{"intermediate_size": 512, "hidden_act": "swiglu", "attn_scale": 0.102, "init": "normal", "init_std_qkv": 0.0691, "optimizer": "muon_variant", "learning_rate": 0.00911, "lr_mult_down": 2.0, "max_grad_norm": 2.0, "max_seq_len": 1024, "z_loss": 0.0001, "max_steps": 11939, "dataset": "wikipedia_en"}
MLP neurons of a small language model. Each row is named by its layer, matrix (gate and up: input weights) and neuron, and shows model dimensions 64-191. Each number is 500 + 25 x the weight over its row's rms, rounded and kept within 0 to 999. Numbers have three digits each. A neuron's up and down rows have the sign that makes its largest values positive.
After each neuron's rows, "fires in" lists the words (lower case) most often at its 100 highest values on Wikipedia text that the model never trained on; "fires on" lists the tokens most often at its 100 highest values on Wikipedia text that the model never trained on.

L4.gate500:502511498508510515541490445498509485488483504520539541467514508491494468500473466510525527458503505508542503543495531487495491472534498499497543494501526484470504529499512503501486499473478507506466534508572524490511456492495493482456548521495519513576499529505494485514451493535484529510466483527505495482549491525516474473534501492495524511510535515478470493458489474495504508488477
L4.up500:496493488495483518508475507520547492530480504481493472483502541536501528491510459490520536526495491492479514488509505520546503459497521507460495462521521487505509510512481518497507507504520480451513536539508520475502487529490553467543501466459511551497518476515459549489481472493524501520503452522473490497526479505568527496442467514542503514505509487477509480493506480525527493474462
fires in: "up", "support", "upon", "cup", "super", "only"
fires on: "up", "on", "ag"

L4.gate469:516480490480502508475502514503496549499444474515506511511466515505531482514497469476518500476501495463496511501503475510496497545503512484506530493511500493481490511496432457477489522493479526531487519492529494486474483478507442489477536479564474486506473496530498483497529469463520500491485462473481515509562514506551503504495568518483447523528494516504531525552522518540480471486531
L4.up469:523509472485475483503483532487510498516489492468506478525466507504468529478490512494521489506566481478483460460496473528502507534503501478485552525494498510505448472522507477548526476525517517501468566559530476506501505516480431475470513532550498526520465492530500469525496543513513447493457477467477507476544480476503466510484523481505469491532458470515513549477511518532505514498512
fires in: "united", "production", "university", "election", "location", "elections"
fires on: "tion", "ed ", "it", "ation", "iv", "ion"

L8.gate287:548494526481526510496487462519519508491523518500542509443483494475433477505490442492505515517468491525475508492439487454502542515485493515468542487469515453495475484541540509464503480522503482530498492506539501488457483541508538517493514442520480473514508495488493504540489429486501482529479492483523552512489495557483505508505526510523513513494488487519480499492477515508486519511513
L8.up287:483521495485505509486536492483477518540528492538490494501558516525472511518491498512485589516546509481540493484516484507529497505526507481514445507508510489542526527512500439459481509504552502495510518562543511511516516501527510509533500479496509496521510506513449493529530517515573476499525513504513473524464488457483524490467485519454520543513478439531486511481509486529527476503465
fires in: "after", "as", "according", "become", "biography"
fires on: "s ", "c", "f", "o", "om", "m"

L6.gate11:500512473495508476519529500489497487505531496541467515494541520472521497505494491446486510545492495493513540476532544501490477510500510505515488518475520518484528509464467521509563491519521536479496475510512450491513468517507507519530480505467513519491482520528503532501464522494474500514488496483526467488491474514524521512491507469513465465451485452509484523484553526524534516546511
L6.up11:507470514486480511495477510482497517447568514477509539456507487499482494511504496486499515430515486507491526535503463482482533495504475474543457478480533482472538519495504503499499491496532485486493485473509531487484445524511504500476541545516477500482481517463508524467548469516517469532495520520546498443491459453509507502468548457502557483508476515506461510498524476479510530548517
fires in: "a"
fires on: "a "

L7.gate69:533507503481537519493513508471542562506541496543539468473494474471454492506510486521489490523497499507473488451495545477488470519509548521470548526515517487465488505503515530513430525464465516476485493505567516504493475534478495501493504498553467543541496496504478508481512512510502508505494488504524512504531538553465521506548523510500537500479500511487485471487494499491533465476511
L7.up69:519505518516504466497485512533503535504512469487529478497505500545487470533567512450512468488498499473496502490521510526517537506474484534558498500496534512516474527503499528504483492486508476477518511528514525481494464465446542478497515494516474500480484512449497524458504523469445523517519510520534486511524552482528486525520490493454515477525443482493528520470561525499492496487477
fires in: "to", "with", "as", "while"
fires on: "to ", "with ", "as ", "e "

L7.gate270:496499486509519536501486450517500480504520482483491541502508466470464493477492517470493508459495529436473514506521480501519494561518488504529522489529486476510485489518512510458457495511510505487507523480497539532501511463486485489504552506485525450483524478496534506505477481495534510524567489476501447489499490489537500515523470493463526490475484504485478528470520477485479509467545
L7.up270:482510495538512514545502527455518537482496525504454510451513483517545500525500517465510524463529547486484523496493496497498476454508509474478466508465516502490513513488510506488459541499490483489468468524540509493518492461476453487489496520528525448480524464535466492519581509516547486526491486501522497525471511451492489472511456468520558510491481507499481536493523474500516480475488
fires in: "but", "also", "as"
fires on: "t ", "als", "Th", "Al", "as "

L8.gate14:519486481495519527522520502522479540511488485501517517505462512512513510478462494485506512485506449507485473463529472504526501523527488483495491505514498455465480479513443508517494495512462483483484514493463560524489477457487493508468548470525486518551441511499495513502482483493524515499525496469503514520484538573504528487500497507520497482526497519491489522542509504491473494511537
L8.up14:504490489499494485474514478497535542523499482531491503493544470484500542470501473515497517490482471509528497480484486467484485548517530470507481519470476493472477477534448506438495490519497535540470510473519507535517544496519496527507542511475543507479469501498519566492498496482532504494506529561516525451520539479497486524531533531535498484489489445472428470511508507475515529507507
fires in: "united", "university"
fires on: "it", "iv", "n", "D", "ov", "m"

L8.gate322:539489555509492494516474470513559473486522518492474501555480475528535492503542507466519514490537515538483518505489525491511521558546479509493481475548508491497512517522500497518492477514504487523473475518539536523467458477483496474499547512509519480482489500463517487530517503534509526533500468461498522507512495473495545465528460493545522488435485528510526474511492470560524517501484
L8.up322:460493507500510496567501493505508509520488515490445506500530470480488496544518484501511533485493487503519493546468566479454528529473482503475495499546560489492517468488515513492504466469536487509499524501489542497481442546486497478475495505467498508517496505461434526467513510516526501483500522464479486489488525528500476491480495496500470478524517490496473517500509508461510450486511
fires in: "between", "been", "team", "teams"
fires on: "e", "te", "be", "us"

L6.gate320:481487497447525470510524488511547519513523499503514522491476561534469452515484475511520557509518559525524535499513488462507438500519499483536468520494507490507493477533498494479527541523513475514493499507540500478509493475525496497513533518501508488486543499489529511484484496508527506492507480572523480533441473496509484508505508511500556507500531509467502456510518486504538506522541
L6.up320:518514500532489466515513490486532509462523505508464520528546469520494524496481510517537544529534531519530457546490489491525514459513547512515465489474503500531527500513486516478490510476501516512477457545540479552480497473545485483482504477436500533480469468473528449466489523535525497487520483467540556506507524540507495489539487510547493499529497496479505528490492527469531514477494
fires in: "and", "career", "he", "former", "biography"
fires on: "and ", "e", "e ", "i", "er ", "ist"

L7.gate375:480503474494515474515497490511497496500496530479482512489456452505491548465523517447491483484555510501449532498512517484533546472526490552481504515467510498543467515483469482543483507493486496517554470478497495492503505505513498490521463482493519498524540475501532508570471499517498497516505488490495522484499541533493494515502503470581523513472476530508476499496508533445475488476520
L7.up375:501511487523492492511469481483507534494523558529474518505546475504495563467544515484478480479500501511522499466473504509478485498505498497509470504514476464472521533524526490492524445474530510496510472480495500486509491484514491512529472489486492506535520492540531578539505449541495493517499473503502542514485476537500510493520472518533544477511467534518517511538492485511502472483471
fires in: "the", "a", "la", "american"
fires on: "The ", "A ", "A"

L4.gate380:481482516524506504559487510499540523494511484518506493532519494500528481500489512491525451497482526528478488413468521507502485567474500465468498522478499489492483531541505485483513494497549490508499495484499493521495474504507496474562533484483477517518488595546506504484491513509530472532509504503529474488500509479468510479469482482465487489479482523494531503541531512481525529488465
L4.up380:496497505491514487517535496506531504482510495502511493481496448469520501496489483499528530538515530560523506439486513430485504538533482483471505515508560477492471493514499483495532527490457472497515532527512530488505481480474492490537471493508478519515496519499487494494468485509560530544511522472513487541471490440503524515465462500507448506492538519501524489500511490503488520529480
fires in: "of", "for", "and", "to", "in", "or"
fires on: "of ", "for ", "and ", "to ", "in ", "or "

L2.gate511:557487508484480482493496506515476516524481500475517498492523479473451521457511467518491556524525538460467533492467508487512511498461486542494513487501487478445542495545513481490509479530508494494511548524480467526477472502534460519492469478486515490500477491468559460494534490489514492494448525520471489512496465498532489506505499475540504491501531517493511487503512507508526546528494
L2.up511:567461521468488484486518500490447503525515512468523505495537477491483531448517472523516550501476515460488577491472537476494509495477481540492510503535484473461506474534504457510512472523515501495496536466473470508482487519500480535480468484489526501527493490461562493508523487495535499506462514525485490535510460523507479497514500476515488496489534528503499482515518476488523544517501
fires in: "first", "work", "works", "network", "world", "worked"
fires on: "wor", "fir"

L7.gate77:510477497474497504507491500513536517469501518501498529448445526483472494458485453476499470521484504514514505516529530492521507481463500517487513448538544477510450499482503543519491455501471523494473506492504510492527561480504525546503519481482510467512505465533499505486481511489549506490570511537489500549489506493513504487510534494498485522469478476525535529511495460527505447483505
L7.up77:534502559499497499534531482509482547489485474516492499504488465520484501486495480443473459545500551508515519467506490536512485473491485523502529468510474511469489526497533512480452509501512509493506557492490493471484521472529493526510498516498498493522457488507497478504532496491561535514521501489488507533485545493511534501509516452502448523506494444505524487511466472484513526477521
fires in: "as"
fires on: "as "

L8.gate152:508459515463521472508508491525510478477530485516482521493488467433505459491495486486467539491507557514485470529489448480506525559487503489511545496504511482484506501487468497553501473495534539545512485541506522482535516480519467529519439521501491494469510519476507536538469516519497468459544468461507453495479559504534504488490481475512515496499496479498509503494480497476499488493505
L8.up152:498532520485540439512470495529489522496496503543485474500436501469510498490487519526505517517531532511472465523492477495492492507478526523526522497494529500477484503508490510490510484495513507504530536476496517427518522500536510504497442445507487532456489538507483526487485513523483463449558492465483480513453526489493520506515493511457587536504461511473512482476535480503490489483473
fires in: "such", "including", "also", "find", "since"
fires on: "ch ", "s", "u", "in", "us", "id"

L2.gate140:509494461499493540522484522545486532495499513501503556547521446489514514490517501476517505466448540499489525467481510488505493456539487518503520499485544484476485528535501503493470495471513513513502494508532503507536533487511466529522478449479515472454454511473489491513456505559483511469499516500475490492483500536527514542486509485491473507516491494510533546486526521519482480519489
L2.up140:508487454494440519538480513521522485502482503505472536554497433477500521513502485491491489506508475507497505510512480507503503483533515535479500539454531529487468506514481472501456512500506493510453532470536462497503524482531456510505460494491512457518499536485485495501480508536526572467525438486481494500487489539535491522525501456473486517514463478540500515506530488519477477530487
fires in: "by"
fires on: "by "

L8.gate0:475507498474562532506525528499530517454486541458499469520476530504498501460465498500455504477502498479497469512496499484540460473461513512491476437500457496463504531470491512471520493496507459511490504495519488475507518489468495540454498520463512461500516505475482471499579511482483521459489502491522483532527547482503508491496506468497518503516495505524465508465490487491504531492503
L8.up0:513481489464523471509517537494529466485512519518524496498482495492486497522500442507514534545542472518526498505452461487528473451473514463487486489499474452525526497502485495481510490475518500514479449466505512503474506417470535502516502516516477476476504477526527572487465506491522538534521517493513479454533510518511490428521526547483512496520493498473467469490474477499513501522477
fires in: "new", "north", "carolina", "york", "established"
fires on: "ab", "ew ", "th ", "Y", "ol", "t "

L8.gate233:531464432480497496500485489490507541481498512506514496515539446550474486485487476522529508528476521522539531508558510533499530486538539509506488519501497476471494490482501515480532498477475517474533513546509505517479491526548475487497526527512525476505488483508479525514482524467459468488506446495506523506522440553475446501492454463532519510524505484491534502527490481504506467481508
L8.up233:534560522480462528535516529474513537469503521520470518494555501533512517468505514516510475523513526514559499495512511534454535548523492466511443487512497496508494514462504540491473521514502543507474518516534551505486480480500500487503510515485479449457536549501448506477478490528483494519518490465531541513514476516522516540497485538494459545461477489491505500505498535485516513497508
fires in: "and"
fires on: "and "

L4.gate154:448491552459489467551448534466453482449520494498499512515543523492500508524511480494507477520468505463501532526533531493499520523521503498451511534503464486502520516520507498483548495477520510506479522479496511513514513530449509484512477484510432501478498451519489521526482501539487491530486480495574470533443493452479502506511492487503497508537481510479530519513471454458522508494506
L4.up154:499505471500508546542550512486502500515505496514551525494506533505498501502550468485498528538483482487464506522490502506515507498501529473544514485474535512460480487483533478495487520510507516527529503509527516549524476491531456476484481492540487461492471523510502489503491503510508525476502455518493497485499448571497541470499461521512548501524473489517501495499519498521497492457541
fires in: "and"
fires on: "and "

L6.gate506:483471520521502510521518478496481506526508505474533499479506510515493527527463527430488453523504511510488507473492496492486499516455487421529515523476467480496534498514503500499494508545502482479518455518494490521571508502514491480517556486491501439488492538506480530499483492542532498468469520519501505513469467473517487528491525471513471547519499546571516512463490531504551521513500
L6.up506:480512508503491483480563490502539503503498527503538523465501490500499509513512511482551457482488504481539575466511504533491492529516520489504525481474509491478452511469465509521525550501519493507527487518513483526540462469516482447531500522538534490480455513478462537474472522558499528515514518455513489543473495469500511529495521487506515509521521499529511489478483528541520499468469
fires in: "or", "not", "and", "could", "get", "got"
fires on: "or ", "ot ", "l", "and ", "ld ", "et "

L8.gate187:469498516503522501546484533475509494518507497506492517491528482471475504510482508488487527496521474505484516502504525485456533486478495471479470515513499527487515530470490420523460518515544474510520529490491477473494496456473492479501479476483506419466478480518522489513497476524508519483460474515507526486530499502524511477544501475501469492481507495478515546476530477490533521534504
L8.up187:514514462487530492496541503492486518425531520501553524465495508540540531529529490498504503500517488464455541544538476535511513490546494519515485515495498464524548516506472495498498512504502543476499498494458505540454481524501469500511549462481474480495485519528513504535512497513497481496521512540484479495503488506464497471484550474477480507487498498549490498482494495469494528508485
fires in: "a", "her"
fires on: "a ", "er "

L7.gate130:508503518518541533485512529504559484471544536535492524542515457550496510510482501502482527535498542480511523489516478481501483502474529505548515533491497506495543532473509542521506478525535496481453523536538569483509469529531501506502471521543486502493469537513521496494523532483496490482526487441494507489530506465548496496566504482486516537534509502530479490525516478567512453475527
L7.up130:494501510470479476500504505511447475515467524518490505487495496490466499547519523491491525486466509528520523493495509470489467551513489487524510543506532477510473497514512516502488493517496493480562579509480532466457524532506502447512453452529521472490517538508438482498532479534505506487536488475507469500483455521535547565505453501485478494510505490501488528496507542511455494519538
fires in: "to", "of", "for", "not", "from"
fires on: "to ", "of ", "for ", "ot ", "Un", "from "

L6.gate487:524511532492540517491511545500535470463543511508507485552498488505510445505476486523508510505494485528485516525484510483501540566491479478521485513498502501468501496510463508542475467479580511492491475495504462478508488535542501490505498504491492498522487509451456491452514548517534521484562514488492506479494496492462500458516477464498486499467522486531522487477508532514494514506488
L6.up487:483503468473493491540474547505511488495540526481518550467479494493519475483465509461515494456513514467464450498484518502487505558515488489536505509485506498490502479495509505506482456513527438504473515483529469479471505512510506501484501487491487468505472513446475529457505503509487522545513486519507532502455466524493509473508490463477484474455538493524511499475541544498535531481546
fires in: "made", "votes", "received", "total", "gives"
fires on: "ot", "e ", "ed ", "es ", "ic"

L6.gate135:504490519463527462489477484547543523505502532487508497539456479480486562460485537462470491494513514484524510490473509463514524494518456457505465465484498487549499501538495478494485471495519491509493472529500546503480493504486493514503450496512504459496509505526527545536485512507454507535550488507515480496488491533470521503530458496544493513456540538524528464503477522515506485504480
L6.up135:531495515481528499513511490551473511528513526495555470466485493459485522505481467451458482546510517476467486502500506488508499519490467467478518487530504476513512500452528509491468498472532508543501486535471508476484494508501467516532508528483511525485484511510571507534482480512503502465507508487534513521562487515539479506536469508543440516511516494466515486534520485517518442483469
fires in: "the", "new", "a", "music", "my"
fires on: "The ", "ew ", "A ", "ic ", "y "

L7.gate158:513522461473523498467485535558504475562505516525510530479483494479506504510462537458467487554507486492442548498473530494524483497522504490496515456535553490504513513520466496492535527513481530493471485449535474498508522495491540462508518516459535551473462460573504500514495499499506465493492459514546491496501518538492503500501466491502518529533533495509492472532519491510458469452500
L7.up158:522516520503485506523482469513521498470504488512520469455505473484518491488527500514511524542484486516499533499544479503453534500470492456480508539479517459476485480528506529441475518505483506521462511527503524503528489442487481478495513524497513475536512452496510470444517452490507533475491531433538462513465496465490507474495458498520528487466519502509468469462476493507544470511507
fires in: "had", "up", "has", "allowed", "have", "upon"
fires on: "up", "h", "all", "ad ", "es", "as "

L6.gate384:464526526464516481504470534512511494501488533486467480553499487509530542549540484475505518500483479496515486499490506504540479484439527519505465502462507480485539467511530538545492501464503512487527532477513514497516514512542439486504460444497511488493472445479544506485487510463493495504454497491480489459556507478509481504522531485496495535456475498481467533469489452480503489463553
L6.up384:550532515484470497519480508486506510521518532493461519522497493508471555496513487449490487530492516505476485504505536498513461492452552460495455511491502472493493473492502475439468502466507538511505497526535486496537489496548451487435476482504506485500491500496505504487496551489495505473499538554490456448542472453513498490508502518478466519515510470517498495502514544524476462488544
fires in: "such", "due", "institute", "french", "student"
fires on: "ch ", "e ", "ud", "ut", "ate "

L6.gate233:510459465452468489463500502528511480488479507503526474559482495539530467498509468521529479515488524495492532494554544459489451502467492499457461479483485485490500484476503514500514499466494471501517491505499531466445522486535512479485478507475478537500493480525547494499532522526489449522512504499494499514484446505470472453529499542484482493488471497503523495566472505532494502500486
L6.up233:456527428463462513501513465525512505513506457515501483480523523526505513537521497511491487485478504519483501520532502495502444523511502493520574548471506536520476475485530503502538528522491485466501533506524529525494497495470439439492535478533486503516494498538488509489496522543518524531478537471501492476498495505497525521517450516458457510510457475488531473482541516547489514489484
fires in: "known", "unknown", "joined", "down"
fires on: "ow", "n ", "in", "ate ", "ing "

L7.gate366:523466538478497494513472510513504512517549497480471399524462465496534454481472539501498485532475501509496473522476531502545511507494479552497504493507510486492474497540492543486509473477493474487515490478493474540512493476499542515477470498539485455471524530483526519500515504544481501512492504517497482496524496452524493488494486477513498533443541497483527488493523529489558485514532
L7.up366:498552550510559508502504503507495479473508457478496489499511455494509494528511499466543505538511468496492469491518473462523484508480532534475544481520510509483529495462493489507530477487452523466529490513506494546517484479511482518463530476482481560488495475489487494519523497532450453475457459472457504505480480516494528505501487475499519516493530571522538494497490442499524544522477
fires in: "first", "team", "before", "being", "teams"
fires on: "be", "fir", "te", "cl"

L6.gate307:471494497468518465510508471449533520495518498483514508482504505514534521471457508472521510533524497529513494481507515472536503511459474492502535486532534525484470473497544495496534519555549502542511480483513480475453483433513506511485500471506508512487526472506496534497487540491495533558484529498519474497491498505492505453501519478494502488531486527512444528454500490490477556454479
L6.up307:505466508513537458473456503501491510511505471485492541493532481521533472462506481470521512444480485533512480448456500491504500530511467524491530486522527463486475533509498506510477488467537533469515483532487534497499480535506528484485506466513453505512539434446507513510494502520511533462494511483476495536526524513511514520535504476529558478519516519496504483483511532437499498493470
fires in: "two", "team"
fires on: "w", "e", "og"

L4.gate76:517539517488480486507519502471504515468478517529515549511486501492536543494504511479496486509468497521512484517450498498493526480501500485454467536502508511535498500517500518486497531517509514474493526536481501466504555515530505476509466473534501472543515519490498465469463486510512508495490529508511545495497546472512511483509478453450443526485484525549498509452457538510551552506507
L4.up76:537504463503499488509524555454480492507490503521508520507477480518509505515505498488555531546443505507520479524469514542459529539500473504496427523524475523504499507516445523485481498485510479493506480508505494503465513535518480531527495506496473500464483435484513417503455513528513542480494487463496504471516494469474512497490510498471500517514482517507512467536523506486536525517570
fires in: "united", "from", "red", "pts", "sanctioned", "sports"
fires on: "ted ", "ed ", "ts ", "from ", "ter", "tion"

L4.gate493:511503532483497500550492491474530500486502491502523501501473495486495519466487537513501494483539499526518445494502520522503541484491499495452536505536545449524521519537492472505486511494513509484545550511490491563502495467511501482525481504488483529518535497478513575522509522519506474498467529517487536499484472519501501465539474502490488516470515495485518515504505499477501547535472
L4.up493:530548517495545507517478511497531515511507503468503485483520521505496493540463512468488488502449535467471534510500544458507516519469499482495514522472470517489522482486528477522537490521558464521470500487498485521524527489516509512477527502551459512458528498470529451488521505527472495531522477495503498535453507518479479505484515461529534532548509505496473495473484465510479500486485
fires in: "series", "served", "work", "service", "serving", "worked"
fires on: "ser", "wor", "ear"

L8.gate293:528452490489451492459493525489510549471541480469493504476463470516479530498530498493511520511499502472497524534544530462524524519470509494451494540527483458507543482486505472519513543534498524541482515548480472531497495520490497488513530464490482465531462521517507543529521491503469495484513460490537518526490479515530472450489478516505502469506478533491530485497502502515513507535497
L8.up293:527538470505508490512526521540459553462525473495521508464545441494440485489479463494503513507481512533528510494514466502514504461518482500507503514471514512507464454545501506500475512467469518509471541486495503497460487485489518524525539488472512481484465503529501551473494511499487473550506497513497504511523450482483545501528471463479492509521489448501482470516439489540487507487452
fires in: "him", "than", "and", "approximately", "its", "three"
fires on: "th", "im", "it", "and ", "er", "x"

L2.gate168:483482468472490526475460530467518521471494513509504471497550514474495528551483518519500485500496457516459511485452546483556514500473481465505515530514511514508511475492516516502488469517498508456526536461503482520486513511520508488547504479501514509487531506496511521508455513490474560487498487455517511481503534533536508470494489496492475523446514486527515529484460539490490479523486
L2.up168:549451505492515487520506522461542483539518470482513495488503470496501491505488509484502496486510503493524487483478507513515479484498539474470505524527508485480490471511514518464483496487498483461545509528550468513488521523532499466497483541469489536505472474525465501544474449520480497516489531571498482484522489529510491515483485477522500506501505459542495516473467529474520484495455
fires in: "place", "played", "player", "play", "plays", "players"
fires on: "pl"

L6.gate408:507491498519551503535471482470485497545454516485504521498520505491507485493482515470526488470483552478517465491526489455503524491434511483503532485515542516525497492496538518500525485523451541498498512474530476464521517500523453537481500449506494518498463505530470502515492507468498496509484464521457476417502485526495471507530552496463478541492465508491460505536504535508493529519527
L6.up408:519519543513498520491533507493518462481458543503435520509485517482529511503505508536509513472479485493486514482506486500520522469500533476504528474489479523481523465499458456511477495495466509511492482503501481512488461491466498499468464490493513484447494495514471521504528514537483508470508519495497515554529512515512483486472505492532500521445476456539463504455529553536503497545485
fires in: "all", "football", "basketball", "overall", "position", "baseball"
fires on: "all ", "po", "le ", "k ", "tr"

L7.gate338:470504526507532527512503507520553514504510516517513539512461510521534508495520522483497488505538504476460486533508490520506520490524459476472516502508504487516540533546477477526482513507564540517525505485488476502521493514534537530490483511446479507514493456484539483503430498500541511487467511527510480527497490471493501516482525503497473516492563523487482505541561492470508504500470
L7.up338:505525532483464510540472491508502501490502514501495489518528497500489470552496533498488514511527510460522527475502481509454509501489479516538494496482513498517495522496477524486489506494490495526504473514520502483516501486458538512475503519458502491528525488508506449479449521533510559494495509530517457486497484496523485531515537460481539471554510507490521498472535503477509443496516
fires in: "he", "she"
fires on: "he ", "ly "

L2.gate408:484475467479524499505472481503508497503574514453447501470493484482478512469484489525465487485472509465512491551504441476511519473507487499516491456556508495492474490475504480462465500517528527482507509474491504504524511493523492501476443560524462479471545483529506511531536496482495490502504482467525503526445554521505497448510489486494497486524499476506488473506511462496499476501505
L2.up408:479476497473520521465482496538461481503495512513507494520506495473462462456488503485495554495500493485510450505484457516523530492514480500497515503536542502499498553498497469479501509493490486505490460507501499504458478484495503491530507503466488470494481510505521464508546498466501490498538481464508501518467533493499474486500482499496535512480510466499518445533462474509504468549436
fires in: "new", "also", "review", "view"
fires on: "ew ", "o "

L4.gate141:496492527492517500501517515529497495521499517528481477511497502498483530484451518597512488512512524502481503511506470485499550576509495512506462482503495474510486523562575477492488509515544496532526524483482472517515456498494525497554495495485461460438492474490496507489476522501544490522529526466495466510458530481478535502515518533507504483503513475496470520477502469488518572524515
L4.up141:542486513479474478539527491514514501433507538529527534490488521503501497508465503524525480499450467500506549526527484515499545553527467449498531500517520502507523534513532490472521506527505470486479556505528494505530494502471542550510500483458515519475500547537474516498506463473538491475472511508501505556506546521526477546548496508517533491496508534517486474551530470514543520505495
fires in: "who", "also", "that", "which", "she", "they"
fires on: "o ", "that ", "which ", "he ", "y "

L2.gate508:498466490447508505526496487480503512490509493508509482503536534497511463478534499498469505484500474483493507485513518532500493487526498480514512526492540474462511515514508467487476517505499491523500536512476518502496489501520471522523482551504466506530503505463507513496534511501539524482519494491507493509472532506473515489533510491519466484495475503534520536515468511501526582482465
L2.up508:522498483479525540534505485468518506506495505511507454472485507499523486505487534497478569529507492489501481487488496502536498498471482492502517492490471476507538504496451510519455505504565493510490548505500469497503454516509470523508557494540546532483501531449512481558520529448487509511471489503503505482490489525483492512509495527522547477522497483496531512473485543464475501459485
fires in: "series", "served", "director", "record", "received", "directed"
fires on: "rec", "ser"

L4.gate324:507479496529512527472519474497500557523530470512494479522493475507472485517515521479486518519474511544484528505500535521521482574539539508476534522519489500492521548483484510490480457483485516490489547492514490494502492510530574495480495514443525500485470487489513535484473511485484513497536500509519495513520488519520499470538479454515500495494484492503537512480567560472505460502505
L4.up324:511478488489547573469474498520512506474544518560516486513538440496498520502498534493486500508538491544500508494491503528506504488504516497475522516538534506462500514511492484505447491502463465482485511485541510479445487500458544553464431470515499511518505487491479520491505537454483516508522523505482475505492509547569514502527496486468482485487543526566524551500485503496508470524483
fires in: "to", "by"
fires on: "to ", "by ", "le"

L7.gate14:542486491503501456496482495493495519505527526470486521480497522524517505475522493521478570527488514516484508494471490507518534509523518513520489496520457493502522499524484518485544496480504498478520506491519497541483485481544473520476493548484450507550491550489467475489492483508465457489495477497525514477528462491507507481547522516527512479501461482550518533481504544521490514519511
L7.up14:457491443519491549460502507507503508493446528529513471530493528521542456515480513472489500445493492513505515505512494480509480477437507471470516487531470487497541498483516461495490529482487464477522503477530474492449495525484465492489536499506472522448466499482485478525489469473509504497489547466472497497500505487520495541512468515491505514532513478517487476516502470497474493529491
fires in: "october", "group", "could", "across", "described"
fires on: "ou", "t", "ro", "ri", "our"

L6.gate51:497468474509504494498497509475472513520499482480514474537504457492515510497472558471461513514459518465469494522509464449497508460505480491472515512552487485523455508506534481529491510495471480470512541454485539492478559456515505511500506490511529458535512521508473461504500562485482546485508526488505508534485494498500527510512540516477506512481519496473532513541511484475526543520552
L6.up51:509544488500506464479490480511485479507531498466511500504502484523487462519471475478498438500510516469519526507475540533499491519496506521534497512488481467484479508501536488491505520516461515563508470518499531564495471536492521487478523518512504522530496465509523526527486473482504499475525469526507447468498480541503480488523537524524501429492496500537489485475505531475462511515508
fires in: "january", "march", "august", "october", "february", "july"
fires on: "ary ", "ch ", "t ", "ber ", " ", "y "